Weights of a small transformer language model: 147M tokens.
MLP neurons of a small language model. Each row is named by its layer, matrix (down: output weights) and neuron, and shows model dimensions 48-143. Each number is 128 + 32 x the weight over its row's rms, rounded and kept within 0 to 255. A neuron's up and down rows have the sign that makes its largest values positive.
A block is one neuron, or neurons of one layer that tend to fire together. After each block is what it responds to, as a language model described it from the Wikipedia text at the highest values.

L3.down20 [129 138 171  93 115 174 108 181 186 133 125 159 164 155  73 122 117 113 164 153 125 145 132 162 163 184 120 122 131 124  88  95  77 127 143  98 115 110 112 125  85 101 128  89 117 180 150  82 127 138 133 107  66 111 105 126 201 125 175 151 107 113 169 132  73  73 111  73 135 106 105 133 151  65  98 108 103 106 127 102  51 143 138 171 166 167 149 148 124 149 130 135 134 125 204  95]
L3.down119 [ 90 154 117 186 147 175 158 162 115 116 211 177 102 174 149 127 126  92 126 116  97 108  80 126 118 104  73 119 113 137 144 107 149 179  99 113  99  93 139 180 161 124 126 146  82 189 118  85 110 102 139  72 146 165 106 167 146 138 150 177  97 111 156 112 157  87  94  79  64  96 141 148 133 162 162 126 162 104  55 133 145 136  86 154 106  77 140 152 135 135 162 164  94 171 128  68]
L3.down122 [121 162  81 133 162 109 148 170 172  56  74 139  97 148  79  91 146 121 154  67 157 117 157 167 149 153 132 106 168 106 152 142 112 111 145 181  78 140  71 135 156  86  64 129 210 123  90 255 179 124 160 131 125 155 157 145 140 161  53  99  93 131 117 189 104 123 116  83 126 108 106 150 139 130 124 186 112  70 169 106 132 153 144 128 107 128 114  81 157 117 140 114 188 157  89 187]
L3.down174 [102 162 103 152 149  93  88 101 118 115 113 120 154 108  83  96 152  94 139 153 167 130 121 116 143  96 114 117 114 110 193 160 163 120 145  90 102  78  83 112 102 141 174 123  83 167 155 122  98  82 103 142  53 149 160 158 118 195 136 155 166 157 179  56  86  92 145 115 136 142 129 136 110 142 119  75 121 159 142 148 139  86 168 158  78 145 173 229 148 146 158 129  99 139 170 154]
L3.down200 [127 106 100 127 111 130 144 136 157 111 152 173 123 146 120 121  96 125  89 138 107 166  99 123 125 144 110 171 117 167 118 181 125 101 158 150 148  89  57 132 107  96 136 115 121 138 170 117 123 118 142 128 188 132  52 150 132 185 147 161 102  92 121 114 128  58 114 126 144 112 182 103  96 119  86 180 127 122 126 129 120  93 120 121  78 161 133 175 104 204 124 151 186 116 102 139]
L3.down201 [136 136 123 134 113 129  46  85 114 102 103 163  92 131 139 157 139 140 152 118 121 148 144 140 127 113 123 101 115  84 111 153 101 144 105 151 147  72 122  87 165 135 114  77 152 154 148 178 110 146 107 155 133  97 111 150 120 130 166 159 167 144  82 181 125 123 127 107  56 135 101 105 104 144 103  97 161 106  89  81  86 123 219 167  76  89 153 150 163 193 153 141 132 103 123 142]
L3.down206 [116  85 115 100 143 164 149 185 135 107 108  83 124 147 152 142 127  67  89 183 148  88 146 151 124  95 201  72 131  84 137 140 116 125 151 101 136 104 160 158 136  92 147 167 176 135 133  95 102 118  80 107 149 107 195 122  84 168 109 119 115  96 110 110 107 131 155 160  77 138 148 130 133  66  87 161 195  97 117 132 130 155  92  75 110 113  75 139 150 104 112  92 208 180 124 184]
L3.down211 [135 153 141  89 155 154   0  89 149 132 173 147  98 141 146 155 139 120 146 180 143  62 131 129  73  98 138  83 114 151 122 125 107 121 105 108 114 129  93  70 114 123 129 144 188 183 129 151 106 103 123  64  80 158 142 124 123 138 106 127 138 141 136 174 158 144 156 106 137 129  63 120 155 171 195 109 122 117 101  50  93  58 109  79 173 126 157 170 117 154 122 102  96 163 150 135]
Description: Superlative and quantity modifiers. Degree, rank and quantity words before a noun phrase, e.g. the suffix -est (longest, lowest), most, first, several, one of the, less, very.

L6.down41 [120 183  89 174 100 130  95  90 191  84 127  90 156 137 111  99 133 103 125 150 149  98  82 162 182 144 105 178 138 116 124 127  43 126 148  91 111  95 112 162  96  66 139 198 140 139 108 176 152 163 145 123 158 128 176 102  99  65 132 139 146 135 135  99 154  96 146 157 152 162 128 106  73 131 146 144 135 105  54  93 118 168  75  85 147 203 190 118  94 143  46 122 192 156 125  69]
L6.down49 [154  78 135 134  99 152  45 123  99  71 141  79  63 100 144 128  95 147 145 100 146  90 170 152 126 107 154 120  95 158 158 186  93 111 131 136 136 188 113 122 150 149 103 123 144 119 119 145 134 128 127 133 131 183 118 131 193 136  77  65  99 105 110 123 140 122 129  80 142 148 117  92 134 150 193  99 118  84  68 137 112 126 157 138 124 173 110 166 114 110 140 185 124 168 195 120]
L6.down71 [128 122 140 114 127  82  98 160 133  88 127 108  60 110 125 192 156 105 134 181 128 107 118 117 126 213  91 130 164 127 100  80 174 179 106 154 131 121 130  91 196  94  87  83  76  99 121  86 111 114 160 116 128 113 102 133 157 136 186 146 145 144 138 117 160 106 131 119  75 103 167  43 155 106  92 127 161 128 133 179 184 109 162  76 121 162 149 148 167 155 107 187 133  71 123  74]
L6.down85 [120 136 115 167 130 124 138 117 177 140 107 139 150 113  84 120 137 104 102 116 105 126 148 146 146 136 211 156  97 157  89 101  86 121 139 143  93 126 114 108 122 142  95 187 136 117  92 197 114  56 124 180 183 123 139 167 137 115 124 168 141 143 141 123 107  74 130 117 129 197  31  38 129 120 111 138 120 147 121 156 130 156 130 150 115 157  96 103 115  53 150 147 164  93 155 190]
L6.down103 [102 150 158 104  75 156   0  81 115 157 156 174 157 124 101 123 162  95 144 119  90 109 107 109 157 132  82 112 150 177 174 171  57 138 140 148 158 132 132 102  69 178  80 103 146 151 123 171 107  76 144  71 104 114 140 124 125 101 140  56 178  80 112  96 131 181 175 120  94 115 183 135 171 109 131 123  99 173 168 135 103 146  97 100 128 114 116 192 163 148 114 172 169 142 151 147]
L6.down169 [134  82 123  56 159  89 154 111 153 131 104 173 101 109 149  98  84 135 176 105  94 143 149 116 171 156 109 126  91 115 194 205 133 175  56 128 184 144 103 154 130 101 132 101  60 129 101 126 173 128 126 108 127 142  84 143 186 138 116 133 139 146 146 146 119 136 114 142  93 141 140 103 105 210 123  95  91  72  87 156 132 148  97  92  79 127 118 116 131 154 129 153  94 135 176  96]
L6.down172 [128 103  86 165  95  46 126 128 134 104 111 127 122 216 138 132 108 127 105 122 145 135  93 115 117 119 140  66 145 126 128 131 103 154 159 133 138 168 192  78  92  96 128 142 113 144 104 191 103  86 160 186 171 133 165 142 110  99 104 109 156 124 129 114 144 133  61  98 100 194 115 111  97 148 137 129 119  92  96 139 192 139 168 140 136 162 142 173 129 109 114  90 142 125 136  89]
L6.down201 [105 142 127 126 163  70 135  66 129 146  98 138 117 133  73  77 128 106  82 129 174 116  96 123 142 125  96 161  97 131 124  77 132 112 100 148 145  80 156 119 132 135 145 148  74 191 155  97  92 175 156  87 102 134 143 185 114 154 103 116 147 121  73  59 177 107 163  96  68 163 111 157 118 119 123 158 110  92 112 110 101 119 111 122 112 165 141 157  16 157 113 118 112  93 177 110]
Description: Occupation noun endings. Final pieces of nouns naming a person's role or job, such as -ologist in bacteriologist, businessman, footballer, and songwriter, often in descriptions like "a German bacteriologist"; weaker on show, series, and other word endings.

L3.down12 [ 96 199 130 142 140 123 199 120 186 112 163 138 137 147  87 122 139 127 122 107 114 122  97 169 106 119 121  95 137 120 157 140 148 126 161 101  84 180 117  42 130 139  73 107 188 125 117 157 167  78 169 147 110 180 184 164 128 154 156 198  91 113 107 123 131 156 116 155 150  61 141 122 124 130 121 105 110  77 132  96  85 123 127 143 206 139  78  69 117 146 150  92 183 165 161 159]
L3.down43 [149 190 125 162  92 131 116  90 138 159  63 116 112 117 111 170 121  46 112 215 159  58 137  79 215 148 141 119 148 128  90 139 139 164 111  76 148 167  54 134 113 137 155 149 155  97 135 181 125 113  99 130  79 106  66 191 131 118 148 152 124 108 115 154 129 158 163 151  99  95 194 130 147 107 149  91  96 148 154 143  83 137 108 100 133 140  78  88 139  86  96 128 129 153 129 181]
L3.down51 [130 188 103 107 115 185  99 106 119  81 147 119 146 125 150 185 158 180 135  94 143 104  83 109  86  89 121 127  99 105  87 158  86 125  95 205 128 146 113 103 144 207 156 104 151 175 165 161 147 141  81 178 124 180 122 129 131 105 108 108 137 132 138 132 117 151 135  99 140 116  73  78 135 131  51 130  89  76 179 149 104 181 113 124 156 129 102 153 125  92  56 128 147 144  69 178]
L3.down57 [108 165 130 148  98  71 139  93 177 179 123 114 109 147  70 140 112  82 160  87  85 147 111 138 180 109 128 140 108 164 155 110  86 169 134  93 123 112  89  81 160 121  41 102 105 115 144 119 140  93 114 116 106 146  83 133 141 100 101 209 100 168  70 115 126 201 155 181 133 135  87 109 132 105 119 120  91 171 110  82  86 138 101  77 152 109 132 114 160 129 166 100 177 108 114 114]
L3.down98 [125 118 153 162 156 119 158 160 160 133 108 117 133 102  98 195 145 162 139  75 139  89 131 126 117 106 181 151  53 149 140  87 139 121 141 165  57 101  82 181 106 102 151 177 155 135 138 150 140 104  81 128 123 105 112 131 117  94 109 118 114 153  99 121 145 198  98 145  99 144 179 129 112 110  41 123 147 128 147 133 200 172 158 130 104 116 124 191 170 131 162 102 155 133 171 154]
L3.down101 [155 164 119 167 156 137  98 138 132  42 104 139 151  92 125 187 125  69  70 120 160 185  79  51 102  93 153 139 124 149 143 138  98 132 153 126 179 109  59 111 139 126 169  77 100  88 128 127 149 120  92 182 191  74 169 140 142 136 134 149 146 139 162 106 106  86  88 123 107 102 105  86 192 101 146 133  99 100 158  95 141 141 107  88 121 129 138  91 166  96  80 105 184 131 198 154]
L3.down112 [ 66 162 192 139 144 134 163 115 146  99 175  99 134 190 150 124 137 149 154 137 168  86  83 123 119 131 101 123 134 108 140 150  89 115 145 133  79 113 119 191 103 220 122 109 158 143  97 140 190 120 108 103 192 139 134 142 141 103 181 129 179  73 156 103 141  90 132 140 142 124 127 105 106 196 116 148  78 168  96 146  70  76 111  94 104 101 142 135 115 114  69 182 147 146 124 132]
L3.down171 [149 130 119 145 182 129 151 131 179 177 119 140  96 155  72 121 179 116 121  42 150 147 157 125 155 154 108 140 151 174 146 165  96 135 190  99 105  89  78  88 110 118 150  77 129 148  91 115 191 130 140 125 109 129 103 132 116 134 102 226 117 106 104 110 100 154 128  78 140 172 141  85 105 114 138  89 115 139 118 172  96 145 181  99  72 102 109  70  65 135 107 143 136  65 173 127]
Description: Compass direction words. Mainly north and south in geographic or location text, often before suffixes like -east, -wards, -bound or -western; weaker on word-start pieces such as vine, post-war, Lower.

L3.down1 [ 93 128 182  88 132  71 178 128 180 208 123 144 165 162 133 138  99 131 128 121 124  59 105 120 166 134 128 195 122 130 119 152  95  83 144 147 123  75 154 102 144 145 104 137 114 115 120 182  95 143 131  92 124 122 106 141 114 107 133 125 138 166 119  97 212 120 185  59 169 117 154  44 138 153 111 125  60 137 124 106 124 121 153 152 120 149 111 193 118 195  97 190  72 177 103 155]
L3.down25 [164  72 164  64 115  99  78  86 106 145 176 144 117 162 155 162 118 132  95 163 118 129 144 131 135 156 132 121 154 104 186 138 134 185 157 152  80 128  76  86 178 125  63 125 170 105 147 127 160 122 119 166  98 112 115 100 113 142 131  99 117 139 156 178 170 129 141 141 101 167 168 134 169 146  94 162 142 120 120 160 111 146 199 140  70 116 166 114 140  67 139 172  91 100 171  80]
L3.down35 [102  56 126 142 147 144  89 121 137  90 113  96 133 134  96 135 151 165  87 105 157 166 156  84 124 117 112 132 168 136 136 131 186 109  85 109 127 126  79 151 118  71  59 162 138  80 157 144 120 123 175  95 132  98 154 101  70 123 132 113  98 164 102 104 132 107 186 131 145 161  86 117 133 124 138  85  85 193 107 126 173 163  94 118 142 137 155 210 127 155  80 175 140 117 156 167]
L3.down38 [157  76 125 117 141 116  99 106 102 131 142  98 134 137 165 155  96  97 105  84 144 130 169 163 193 168  87 137 157  89 168 119  98 145 113  95 149 125  81 106 147 133 200 144 123 164 124 160  94 109 186 108 110 164 181 138 112 122 118 140  91 150  55  57 122  73 132 105 130 125  94 124 141  76 137 102  91 141 157 123 186 176 190 125  67 166 126 165 136 131 172 166  93 131 169 151]
L3.down49 [202  73 110 169 109 151 194 167 194 133 166 100 164 116  93  34  90 162 108 103 121 108 131 152 150  72 149 139 111  66 135 136 128 126 150 143 136 125 128 117 110  66 109 112 152 153 139  95 134  82 127 150 128 138  96 176 164 113 124 160 121 115 124 140 127  94 170  75 114 159 153 106 134 124  94 184 149 124 110 148  97 119 165 121 119 135 149 149 123 104  96 131 176  88 135 132]
L3.down188 [105  99 120  77 185 100  30 108  59 103  94 109 152 157 123 150 109 125 113 170 165 149 116 128 145 143 120  80 162  92 173 118  90 164 143 131 120  88 109 102 193 122  63 165 203 107 110 108 129 152 172 144  85 133 106 128  88 124 130  61 113 152 129 107 178 152  86  92  80 128 110 160 101 146 143  88 122 125 121 136 146 209  87  99 118 171  90 112 118 163  88 111 116 162  96 107]
L3.down194 [158 137  85 132 185 128 112  93 124 153 125 176 125 155 140 190 126 172 130 134 143 126 139 102 184 164 146  92  92 156 100 163  83 116 115 150 195 163 139 160 140 145 148 123 111 105 143 139  86 121 158 147 128 118 117 100 155  87 109 189  66  93 105 172 136  96 114  94  63 132 102 125 158 182 116 177 107 135 107 116 105  85 120 118  99 122 125 102 164 133 120 157 148 173  93 148]
L3.down239 [120 112  95 165 109 138  92 151 156  81 102 143  85  94 166 133 115 103 143 149 118 117 139 124 167 206  90 144 114 168 147  79 144 142  56 124 134  88 145 160 179 131 124  86 136  90 145 141 106  76 197  73 139  81 149 122 104 112 116 164 125 119 172 113 112 119 151 177 158 136 145  86 121 156 115 111 110 100 177 146 171 186  88  76 129 169 152 125 116 117 156  63  75 171 124 142]
Description: Role nouns and field labels. Nouns naming a person's role or kinship, such as vocalist, gold medalist, father, son; also infobox field labels like Label, Position, name, and "-ist" pieces, as in Bristol.